python train.py --num_hidden_layers=9 --hidden_size=448 --num_attention_heads=7 --num_key_value_heads=7 --head_dim=64 --intermediate_size=1792 --vocab_size=2048 --hidden_act="squared_relu" --norm="rmsnorm" --norm_place="pre" --norm_eps=1e-05 --positions="rope" --rope_theta=10000.0 --rope_fraction=1.0 --qk_norm=true --attn_scale=0.193 --bias="none" --tie_word_embeddings=false --parallel_block=false --extras=["capped logits"] --init="normal" --init_std_qkv=0.0245 --init_std_o=0.0245 --init_std_up=0.0245 --init_std_down=0.0 --optimizer="cautious_adamw" --learning_rate=0.000564 --beta1=0.9 --beta2=0.99 --weight_decay=0.21 --lr_head=0.00353 --warmup_steps=476 --schedule="cos" --final_lr_fraction=0.03 --batch_tokens=32768 --max_seq_len=1024 --doc_mask=true --train_tokens=266400000 --max_steps=8130 --dataset="wikipedia_en"
MLP neurons of a small language model. Each row is named by its layer, matrix (up: input weights; down: output weights) and neuron, and shows model dimensions 16-207. Each number is 500 + 25 x the weight over its row's rms, rounded and kept within 0 to 999. Numbers have three digits each.
After each neuron's rows, "fires after" lists the tokens most often just before its 100 highest values on Wikipedia text that the model never trained on; "fires in" lists the words (lower case) most often at its 100 highest values on Wikipedia text that the model never trained on.

L3.up1522:506512490538438489504494520466494477458458505495553532466467537512522478526505491472523537501524472526523486501514473487513448490495463493486553526463518490526488472505495558516525484496540509491508461526500506478496515491548526505481481489476487549472465517487450495517498491484508465531541474533482520531512530539488541549446513518490459489520512493540480510504511499481540449528493492532511531499495527480504505475447514500489491525505507501509521488524512548499500513484517537498495490481463487524521569510486517557527472501485470509538483473472472466478495494496527465516
L3.down1522:496507511505507513490541456499508509526494517479509511485488499531489500495485484457530454505513461468499471540483505522536524477477446542503530510527529491489496519523480484507475481513499477483537519518518545504505474493523504458473458500542535523534481489488480485561480539484529474520509544499532510450505500557493489515505484491500497551438530470500535475503480505514460461477478511557504486516496512500498489477464478530510488545484456445499497473495477462480527483506484526500537498517524479539501506492562515508552449481463528496501500456517478486465538497479522493519
fires after: "'", " It", " who", " The", " of"
fires in: "s", "its", "whose", "their"

L5.up1108:537511485522460523498532497485495508454492480519527495487436524506486496517470481479534530490490491532446469498521499528499467533552473497465516478481521506495515519527502543491516496457521514474528510510545418533461482486494505467491479510484490496507494499521476504496512486472494485543511458543531509499511469509462446489530481436502503521512498455509494482508504441493488523501492497535500507475494455526514519445441506518507539513491498548483473472501483541459480495500482533488485499547479529514500536515528496518466491466479516472488521475507455507527554473477513491535
L5.down1108:470494502493451517503547504533500489485532494476515459488482505490465487502500461530438492465496460530500460475511491515505527502518475547504504487471543525494500465458510481488524494540468553505479506481451517475504506486463488497495500513496498467513503452517522489526509532544497523486488494491506493479475506494494521495453485529469503467484507523498489506533512500528523447511502454517534480533501509501535534484510483517569507483489533523494519462496474480512540519481511456456455456494519481506553532483477469502481537531465599504493478544475522567518462503505502488483
fires after: ",", " an", "'", " was", " ", " is"
fires in: "a", "an", "the", "american"

L3.up1123:490505503485508514499491488544508516460483454505571493470470490570469430481526507506486510455482511475507525476451493555558529472538496517510505527483474455491485502501476524492481494467511515505511520471509524479498500498511478478468467494481534489482518490479505467489459534528476484490481509485524489494548500524477500484532495526469506515545497551512514449520498492516514505506475489539500486537526495486450514459488479488505488519507560539496497487451466500478517485516526500520514535503535543464497533539528528504497498455501554495464483500508493509502503455501510445496
L3.down1123:514474487472482514488513445497538488495495515489503497498525466443472505505466513516522506519504497466451514489507508520540553504527474483487486505505513532527479500446511520490471499486493474497511523476451491522473484516510473531488529499564488502517496489490549536489551486510478498525507500515526515460451507548501486497555487481475505516452502455520502508484447501525481482540524469518483536529497513512486484511501511491509496512463473511521483488515530499522508495517515497523509464500465501547537472457509471518477483472497500517537482539490511517503538522543469499505
fires after: " such", " well", "lu", "vi", " known", "a"
fires in: "as", "movie", "blue", "space"

L3.up762:492536522499506488535511522500503490471494519450504474521505522486467456540498500492477507513462450491487507510484484521531469475541470483486486527479535487533453480455528518497509502512489482497507458546471471430526498507479522507468527498471532441500499487536538500498484475503522507483495504482514512490487490485521507484495518484515472464532488550466516452506520494456489512459507517567487525518478519504466470516507466506512521549551559550496476480456488525479492482496513528468466529501515476509503531493495515539490537502492501561504453522484500505502556518464521540520
L3.down762:484467500509511481488485524492438493460500485497494516511516469504492554519498460454468517483502506518489484535502476484455524512514505488511470513509499486543493495442544525497457505447518518535535513508494477477507507487473444468527470520506493545517488514521483475482462510513488455486483495537472510502495494504458492476527488509504512533463484525532482487517515497521523464509489517504509546508459489526483527545485493481519512480476517515472525460505499491514479492496529498494481506502479544536544488481553492480466494498451536508511548479539529514492484453498456448481
fires after: "ic", "c", "age", "e", "ban", "ec"
fires in: "in", "microbiologist", "across", "management"

L3.up1649:503503514506528558500504526483484508485477504521526489485543515501528508487530454456478542519492480479515520465498492518501501493521480530543453470522487483486473492517488512524503524463550522505483463483489468498465522477528493534490511492465523522464476499514479505490549467476515475491519498511556532479471567488481475523508529481498503497486492489494510499523477462534501492480503487488453482478524456468506515501523530512442510506435488572518501496501484534489509468500537478484486500510506481498465507520442497513507541513475494480492452515495513446505542455471478473495
L3.down1649:492554484436540486488541509525493534538485521532498496499449469553502534467494487489509488538512504522463517494522493479530476522495532538472493520482474527535480482485510481513500470444513437489507466510507525536498470480508499481502486537505514490508476487450518446497483492486503505487480458502495462506523486511519485496461510509501460493458503467505521508508493513496505504524521528532514460501519482532544529486500520511541483453507484458485459491478498516506462493526481550484537521460491507489513501462520498510502487490508499474488512478508520480472534506505460473495
fires after: " with", " G", " B", " has", " had"
fires in: "a", "an", "blue", "blues"

L5.up58:517472505538506480505494521488469460463508481461523531480450483442502517521494499484503482482501540484495456531495455495499492500486491468513483483471497498498507486450512520519469487475525532532492546502531510423489496516505527467462456469487503506510539466498502542500517466496482502487497491502516532499541510507513497517470481543500466519553508545536525500511508473529570487556426513524465478511504524474486503526499502498505492551507498505518545490517525517523487495510536472482470515538494492504483506511507486462514465524490526545523491486505526506460493471498496470505
L5.down58:512534457511490496476489511489494536538472488552490472495470472504507505543517543485471475511509492492498477564464483499465524516485476531492512483523507516439509468530515504496577514513504536487553515492479481539520474564492452525497505478515551504492501517488448501509526528497498503494464535479497486516526461484496486493490508515487471468487525533526502469485484464531486456529439470486527505502487496511515460500475525532542526489509504484520477483502499491469488449452514480458496499491506500520521536480497509474488516517508496489508485527501480480479488462478502489515
fires after: "'", " of", "one", " among"
fires in: "s", "the", "indonesia"

L5.up604:534502476530475488494510518491544517476481465479499517503511481470488462508529467439498504503492536534535488501463464522520478480517475483514513485498485485458482478492487504523504498481517527512494458538509501478505497496516466546506484562517485523504484471498560475472445454493506520529514484504507530482541509506469527474470489509483520547531519501473511479547543525513499507484489491484453495468481478491487483507447454495458508497476561516521509538503493503504438494467489494512512503503473477501477508471547570483481524497472490502505515510481503519482481486479500569491
L5.down604:502503553463466512499534518480468520489526508490455521509552521547489468444462493494482545480511539526493495511494521510466522525528515534527503468509496511497543474469489517510481465469479484472527522547486480494522491471542466473511490509476520507487529520494493490521480508550530514482507485475519490499505495508499508532520520507496497543521471535495469471496442482508488480463487482478476477463487476529468541481525539446532528538553526441475480479443484479472497474547486478504468516514504503476509508484500509498522480557537512479492475493495499515506445484556462442493
fires after: " |", " on", ":", " On", "On", "|"
fires in: "september", "march", "june", "may", "april", "july"

L5.up1529:494471485527508494492482479497468502466493513525508483476462479502519503539522504505489494475475473502515493461523483478498501473519463481523419482508537512516479473457499490498492469496492513475460502536470472476503494523517506522482514501485535478507458509527508518463502467441584502493571483465537510527498558495500504522509553528507472539495512546499513489495492490516539499500464535465482471502475496521533517500537528483488521518520505485543574500489498497511486489476479469502499492476498482506470495443499514491492529534511505553543495499527489508486523473530490473452
L5.down1529:493547560510491505506547504470497487483493466495518477457491479513506524516525512457498496476475492515478491486541524518545527494507482481481528510495480514557535502502514499498474491548500498501485511528526488510475501490532510562500523525484468484516484478443468513500503530524495484456527528535480507485508492518487515480523498434505508518498512527499476525518488473483515441500515477474516504466516492498516511487493499544503474502506495492459523536495461511516420468504522512505537526471497540509522492480520533491507466485459484537484487494485511508506516470533520521490
fires after: "\n", ",", " with", "==", "."
fires in: "a", "as"

L3.up900:498511482506512505472481484466518527491449464491467503491493471494485435479453516477498506512518486509467498507452526516510508481525527479450515500445499499512488519471510458541461503480516522498505512541520519523500508449514506507509488482488572475476481501544489492507499508476489504501539455463534500481482456523467523496474503511492466506518493511486508473490564510530557505482488483496519499528514457475513517539458514498461513514494488523537500525529516516454496540496544483522474541501497507488497474520530522547502524533477510473504525466471479465496506504463556517508
L3.down900:534493522501518527462486530497475490524474477525502484547541468474502525510526459503526509492462492520522495502460523511518453499506489536492528509482507489482527519472440509509470494528504471476519470474481510525478512517489541466511507493570504452492512501512472496491483476504513528527507519529515486541488497496520466472465557487515500501524454496536528491524522432496544496493529489476507486520545515517506459470483517500458558451504473499485516491488490520483545528481542494510499486494483517468544498505465538504524488528510502482465486523505501537527499483497491502481
fires after: ",", "th"
fires in: "but", "and", "so", "although", "as"

L3.up1586:486534490518481501525525481446467471498477504466552522505478535489530497511491487483494508501457490486510518508499456485487476495481480513464453514440485475526519490437520527528457485449546531463490500501525507482544526490496503511466461517513510483499435485494448488489508488535504496541521494477502542491497519494487474464511492538511456524501486494489478488454478530505530455488522494461526471479544450436490500548477534504464507504512482500554495516541503503481505463501480454500529501524500553494468489505501488484485499496458493491529468520487472476506504451476493463532
L3.down1586:527553509528518508451507496547457533502470541519493476475531509488535496469466479523485482444496479546508518527485521513503462527479486467468449514491481500487473459560515437478464489501512513487529488468502512488518492481490518546512503487484529497479476514499519517552524482437509510487513486543502462520503504518504520486481528498497511523459455508533558523531510514463498494446505501497508514567526538470482469478513472502482527482488444510508477504500484530511493475515497517518520495469499468481520447479505483511513526501486531484515519510487460521497472481522516501477
fires after: ".", " the", ",", " The", "-", "\n"
fires in: "the", "this", "these", "two"

L3.up1356:538500481536527470537455451497496508505496498489501461497483513509495468554473486471533482511512473462440498503510506524505500479491509503496535512459519463479520491494457531517485491507509553487484466530530482473505468483518506470460505510480511474490543528528446485521529458450516540508538484468519516517534478489476524483515461499497499505504509478491486539516513502487538468516546548483499474505476496479513470533478524547470465491481490493508505507546525522492509499485521515515513495516531499496528513566501503517485528526521493499485488499509519499499501435512509477499
L3.down1356:545493490562498527438510524516424534473491504499510486490522498470487480502479423523504512499488489511492485510496496459466463507494472494454527494527480482526492542476470525519492482522516482476477518474519477535453526507492505521526515522509525442499493518519517470467503495529524474489521480529478486530481545487494542496498503493499502504489494475471524498529529469459504562436522514524513554505540542515521499466487506470472545469471456468482521521481505520485512505476527500494477496521482520479485508491494511471520474515500471487482495458489478478492499546485494480527
fires after: ",", "),"
fires in: "and", "with", "while", "as"

L3.up1585:503504451520479542493530495532471502526496533495488542507497501524502466575464461490534516500504483505518535494494495481514474450493514481492553469482496526569508491560525513524497519489478532501493480543477509480468483493514490478477512480465555484521490481472481489529520470489429498479501530495535511479502495567517451548473471515443496505524514492533505506499543450467507490515488524546444492478508499460477482491481517491470505494496478520494510523515490550517526498522560511480502479512483497527490576499502519522459513503461478495481497499509490484483555518492517472498
L3.down1585:536516488489507474511453504505496545518504472493501492491535473492496505462470467488515480483511527486522536477500519504496504574583476519416475530518524481512532512507543484519462480470495482477526513486540509468510516524445507501451481507505501477478469514497451549536534515493495441507530522498469483522514494481501531498504505544471499490482468484508503459470499490475491518489515519524510470518513525543508509534482468476487534525458504528579472525500447500490490521520529521537479516511470482511468496502506483531474518523503495492527474533525515524532488503492514461522
fires after: "'", "hi", "s", "les"
fires in: "s", "this"

L3.up313:502516506521474481523477475488509521473499503513480469461499472506515519483506471476497451477512502517517478463489467477521471454516450526500538499463506481452498494489499514519507519500511526514508488484539447503557492466537497557514468561462471511501478477479470481485544486515535517492511500511481465477496518561509465437503482494455459461470481520506478453555480512534478539504522509496469512527508477470505510503453522520467503493470473517566528486552508522532505476479476476512530490496476493496500489544510504478470463489458488506488485487507544473522539498468510501511
L3.down313:486523486522534511488507564489438521461492514509458510469506522503510541514482518497527505477519484517491454543513546478507477553519525542492554514508465486498521514513490477492505461477484514467517501469498528530465532468475503474481460524502517451539505500458494511511472508520526499502469535496518506512479487520525501504486517470510517523505510531473501519547497515469498524485486512512498459507538529497518454502473470498497529520500477488475501484522472488479521545481556499488538465514531529509520498486501537480545533532488520489531491467503505528478518540502507503518
fires after: ",", " "
fires in: "with", "for", "but"

L3.up1715:531539477561491468505478525480506522489527470496502477518507487458510489496516493537464487524496478526519523503470461478513491490519421492523526487488491492488529519496505557517495455499485512462499497534482431472460461524515503497521512498487573523505538554455534495460472478496495526493505476498529509504498509476486485519475509511530497484536505472491500514480541494511506492491520532505463467461483497525461504491521452506434517517472557516490536483486466496447516495480502488526491548521489495497531526495515488511430468523451499510528454510504487495475495510470522517503
L3.down1715:493510523441517488459476477516514548488544467500479486501581478552500519499522462515496501517504503499483509507494496493438470528486520498506485477515478520475509493519503470531533463471469519524506523470498514508498525451533478489562514505488501552476496493512520503495496483481520531460528506466507482484524459515532488461470519529515504499484469509490540503506500482499440544504495499482505481480509480533495522466486497475550505531478516484492563537463522494516472511496481482537459480506470513515459502500499505515434499520553490472509494467535530520473475518536495488471
fires after: " |", " on", ":", "-", " On"
fires in: "june", "july", "april", "march", "may", "december"

L3.up1044:543506507527504520473519499482500507489518498494461498498504535486512508479516503508481536523470490486514495489483525509530430476516490538506461500486507474496527478505515508486539521431582527534499492531513461540477498469495503515454527482515523495495481476506458501481553491487494451498502502485508532526465571535482471448501505481483479448515488515491476505498504463537513454487465509466468476524494501520492500496546522480492548522510496577524544530496518509491526512519540488518501473501505489506485517521480492517523487512483481519492477522517502495522512520494487436523
L3.down1044:473509442472507538549508496491511454515555540535486515490510544490490537520496497472494507495524456493491482496484484494461494494533469498510490508532468533530479526478492493495452454476497448508521505495507495488502507446521455522523507517519426544432503476513499506501494481504528480508471528512501478470524495507502494494529509404538501504482519479509485500497482477548483478480485521474482518488497532501514474482468523529491491508515490458479495473501518516492471475483467518500523474481492541461533498480502511477515511500483522525510544469537494512501477479471489488521
fires after: " had", " has", " with", " have", " received"
fires in: "a", "one", "an", "two", "the"

L5.up627:487509491521486480484457486458510504528502535498510531466487523539509526518468528497503525502512490512499465479463494501500471505522451538484495505476505489506496452506494504547511524442506486489504483497481479527518523498495529484514509472464509476528475537479470483460510479485506500524521514502459514519507470511503522489531460463519528473527505531481468519510463492532545494522508483562548510502519523508505543506504504502481468498526484572544563487541499473467521464511470517551501503483503477533504486488462533508468528490555512499539446525513465490534500497490566474486
L5.down627:494496495471477505475464498492533485502539507548501521488517525449491524492506554491481500522510526493510519488462479514471554468494483470518562468485509487516507501575484501483486497549489484484493513494459507490507479501536500500509497511532519538540511456481502487496480487534514517510491493511482508510458484536496483516477507486489528501505532503538499475490519567453549512480458498529519516510517529446517510476443474494495495483484449482491514513523493515521485465494522497457448497469462478519487471551513502482501498518457486539484491485474464500469509508500502550553
fires after: " in", " ", " In", " of", " You"
fires in: "a", "his"

L3.up1236:514496494514503506505476455501490477463500483494487486457495497465506486514486516494500510478485511525527484538436493525494508513499488514458527461439488470492492501490468557524473518482496510518543458516480466466523513478502526514514541475467504508479499497457486466509537454465507509505541482529526502508494466551501487474460529444503450516488482508488521501532492481535535516489496537448494499504471478540492510513461507529502520493480487500523514523465524550514514537496496545490519549518525467533482512543545511499505515513507500530487508504535527456527482473495461453539
L3.down1236:490476504507478492507532512543489506451461514511542492513521466468495481534514448499532477478468469510527493495472446495526493528455504477531535523466461542544445507505497456480512521479413498475484496480539486536560472505490525485520481482532542450486529542526536499482447495507497477478477501526501464512499500477489494519486546493507530506493492539484523536501490502537513558487496462483506512495511473501460483521499466535470481500467477496507532483460458454502505508468538486506461505471519498509504473540503527485512517510422497502493551491504489521515521503488526476470
fires after: ",", " E", "A", " (", ".", "I"
fires in: "as"

L3.up904:551517515506481496505470508446503506500488490480487498518492526447501462517548457456480505537517449515516483462493469547560505491492492483505473521502492495466500511475486502504494501489482492475496505513509443497479511504503488549509478461499531495500531492465501503468482474542515500506511463502515519479561471480429475518485483512508511494517477477524494503511485518535520499451479504514486481508501444511464487496480474490463556521471567498485537531492486525481465491493474482542515518539458482466520511470556494486441525507487464529498490472488486514511494480460526489514
L3.down904:483528496479537451500494493515500533521545466478455490559564498552506494533550468464447505498528513508505493533489508503479470525479519485519505505493507508440519493514488488557523442459478514512542516510499525510500511434507471496554518496492553556492520505513499493485462467473509545505498514460499518509535460529516504470476545524510514510508501546477536519507504499491461527504533493528507475498506497525496489442498493491523511502491532488475531521451493516487510501514502485522467509465460516493507506530492519527465530520537506513494480459536479515472488497506529486472
fires after: " on", " On", ":", "-", "On", " |"
fires in: "april", "may", "june", "january", "july"

L3.up1752:468536511496513490487501507512499514514475478494505508458542528519529520466493534509496492509517477477525488509492492501508498444488500543505542503529522531560497503494475526504518511500518508558497508490511479481476487538528532496448505471489506506549488529490508478502539494487530500511510497527495490520546520512519480529526460491471485511498505494509510515530475442512479498459479556485505534510471462484484442514537506493491454496485495508533534490509495520477508547512515496454497517463535474496491528455510497496468515513470491490436524527522509494522491499498508475525
L3.down1752:517464554510480535535551504476446489503525470527542504482476553502511533501489521485467504435469433496543515509522469564514509483530421545503515536564531493458495484497499488483496486501491523512504520480469528483550497513481491543520481495529497493514509463474560495502513519509460486490495536487491483503495476518478517476531508467506503488508492459509502530513478497496531463510538515519516522471493515471506528514501469496541507490526493439514488487480476529516499454480482511460490490442553489503527476516516449464493543470459484523482523501512474485494491476471500522524
fires after: " He", " and", "y", "s", " he", ","
fires in: "was", "are", "were", "is", "being"

L3.up1317:522480489510490517482503453495520532518467485498516474503478494524506478507480515508469569492518466497506509477511487454493459528509502483517500456531532494482520495480537516537497504491527512516484504525493455464449521490507544552489487495507521489537473541521517525521514439486557497527533524460546516507485505479469487524474484467490470495505473465464497497483490507453499523496486501482507477536482482524478487523479560474461484511519481517498517499545532534509559474484486481453528536489497455521490541485509518484478502525546497500464554529482515496506501491487551480477
L3.down1317:453502483527464497517541529525463448483482520496468478515496533521510516502497513497455499498519483497490507557494542514518495486510513510509482500493487514518542475541499510494468498514505526422503494463481520523469460538496502490472500513494512489483497473471500511461527516519490492530513507503467490543514483558494516495494474535483473496473512488513443525505536455476496444498552476552462475491475472502481498521462511522493534472498546499469471476467476457486484485493514508515517461501504494522493507493509497500515487504483484448450476488548458495494499524482518543519
fires after: " in", " ", "ra", " is", " at", "s"
fires in: "the", "radio", "rather", "channel"